From a checkpoint of a small transformer trained on Wikipedia.
Size: 8 layers, width 512, 8 heads of 64 (2 for keys and values), MLP 1536 GELU, vocabulary 16384, 35.1M parameters.
MLP neurons of a small language model. Each row is named by its layer, matrix (up: input weights) and neuron, and shows model dimensions 48-303. Each number is 500 + 40 x the weight over its row's rms, rounded and kept within 0 to 999. Numbers have three digits each.
After each neuron's rows, "fires in" lists the words (lower case) most often at its 100 highest values on Wikipedia text that the model never trained on.

L3.up119:579497548489521463499524488472480560478459441559494551528478565503474455430477435545516536532436469459515435514574506486464523553384503496488465488513483487522523499519491433505546521451558537521485472496498512525529489433490542472511478471510456470543485479523476489503532443487532581543529503529482509569500514580498507474554480431487558546538567442481428426546562469584586567474516556474466468527491422497554528514503450520485466502449462442541525478479465487500498464492513565430481462535507479533496437533546548474566507577570518507495516410517504480473500475531530438526475452391486412582481519466424429512456567425515502507527508454497429544553483504457500485523482518536529388472483456479579544499488534550490550522495481475527483480500452533558539498465482542
fires in: "who", "record", "which", "mf"

L3.up845:493520521534517513463490491491533509509485522520494483555497534499491461527491468496428496467521602462520525493484530506479474503530497525482572501535482489522551505497463494472442517551489464489456527522481519508517523498455513544575531530535579423592464495506468495429456500497530529530486514460461459513529493521502539439431509518501440412512533470518444447543520485530517452562521522546549436502514484464476444508507447510548531486531511493515464554487494521503511542527415474506555467480542435447507551454481502508537525509448536503439481408564473568442434547464546544473469481526522551476500478534472533514542489521476468507444588497475554481498517462543512467481517458468500536504522485531523569473556507522523512536449456433516504472496545468468584471446480559
fires in: "the", "a"

L3.up1307:372491487445592470519511497528508450481465507482527551501434485494544498426510517539492497531491483428557491500507533500476457497534486506425472487450478494403526505506589456534493506558496455456464521531449511510471466502455546452429535377494509541516476490503469501514577427512522451498488568499526571456427564556472565504535528498482480511470462474494487488545471487399455558501547513452501482588488557455428519509469554496458496484383533553518556528469550454584478456501565531548468509489477519498559462512498570525436473516499541538465553506572536483533476526513519511481530527551528531445499511481566460473504477540499506466482557517458471479502562521458526453522442508530473517447521545489431484476496525543507466503482511523443590515526475455473450519443470542
fires in: "which", "this", "that", "if", "where", "whether"

L3.up1344:533483483464425449512436466509508512492510473530511551499485515456414497545562462519493436552505554511498582491486525524496509493510496493460496470453501488536532485500538531483519600499503451466450591450520516437424491511444572511565425493422565550468487528528426472505471504537511482564538572554383504557516452516502439461537534451467484463485509556476499483512609524443455557511502533492425447516570542436450565509535514492560493500517542463500513475470519496509478524446495527476512522471540510415484470521413526493483509524496546512506438462425544486426566562494512546484520514445450484481463477483522565474461476512480520466498487550516488490461508456521444524502512449466546540444484526495532455497447497516513499454504491467475499525507528505547512547489477524
fires in: "has", "had", "have", "a", "the"

L3.up1475:550463494436437498525506532429484526452544477507582482517471526490499480446564569504416442498501505486545538481474563490462497492509502463492545573526575512495509538478499490469516493474519460513450467442437528537521438492523486456436562422466535598542463431484465486498472539480555533452452595481475472502483477536532474420575521468527473535527505539501566479535479469557532511551526459505477433563430594491489467510526503505532503523572537568496541486428443483464507492383540543525505461468524460531483551538459516433510480504511433565453491526515532402512552509573464520451504495536469501578521473545480492472496474525492447531469534529521539493514526513484515481443505403492536474477521463519527469585503425487415491428465493472471524510498533511511412487526475522
fires in: "that", "the", "described", "between", "in"

L3.up996:500455500561470490564475524517477510438407478485550524513501497546504480471470482453533464488474426551541485551533522487421455477440530514494554505440449425531520444464517462578479451439482541475521506512569475515472463586498566483561559478506470483471489497492492538526487462513588480474466451512551523431587496529493521470484512484504502468524497461477453594453421534511501496587499507566487493524432504432496424451534534499440522529496506471535520502493496442559404426493517592443530550555510473532471519522466506439442545545532552568506524489532561473537524495502530538559486530507451522570481522451496489456534542470496535473479526492486445432529474617468549502493482435492498554506540487496513487586548516502538430496497546534549516511556513518487451546533536520
fires in: "of", "total", "votes"

L3.up404:507436486504497490566499501509536518468495499440487518459519447490486525482482456535457455458536512445506486470478456511512468511502569438504550455529514518469455523541532554440488531471535503586453486430510522509503502496541551507513551524517497544438476481436467508468522493550525494493574536471508466598500484551541478467519482554448537497545508556465549430561562473469520489491517506462493507575467458486462477524535541453516469487511530511531538504522526462535483527453412473577494457565494507526556528561443539489516510499506484505480515551501467577504481467602424474488481535458454607528527448470488470515537593528458525556476494538520506525483504503480519516423381464522485436474460562430491566533422438492522533482545495561479506532599549425521443458412478541
fires in: "the"

L3.up671:567503514525470538518493521408569514463508533544474571519506557497411553476467495480425539533494491500450528545452580498497432574522526466485492542517525546491535602485562472477518529529488442498431541530489531529552536493483568517492565425447528508508472505484461471572495438552518470466457543510467431471529442532508520451557419535455524519507498509466515493571548587547505469538448434480553455515509465522533527517458534480498443507553481501489548426523493465443539525442422428523476490515456477468517530397555474526568481509553585486487501518495477529441513555564479482518531544437520536569594472537483486555477557535467549486523446496466511473543477430498422433420478518534496438580420525485554496438561481485447532506475526501546517481509506506458513518500570533
fires in: "it", "she", "this", "hectares", "also", "their"

L3.up23:448435445454534483487493485507480493510402474524460516539495520498561442506506472508532558456499429521496569437504532459450486495474466493593437563548544527488544545465470528526486511453509528526507551483504416518534507518516518449473558436506578533537503504492444458493502489487505540477554550486474493504526507557469475484571503469555487564525512466464491451521444486455486544551523528567510562475530497459520487514524527516536549426479571469481506510512531506471565441512421446466512520500447562549527460532449508478502489486512475536485541584438482500573501475473496490475456529465514527523498474547580501511526474527507512552494456460518425480491522505444481554583540605537538506487482447545486475494583482534524505567486495387470503556536505528497517510448480476
fires in: "in", "world", "inpop", "mathbf", "streaming", "platinum"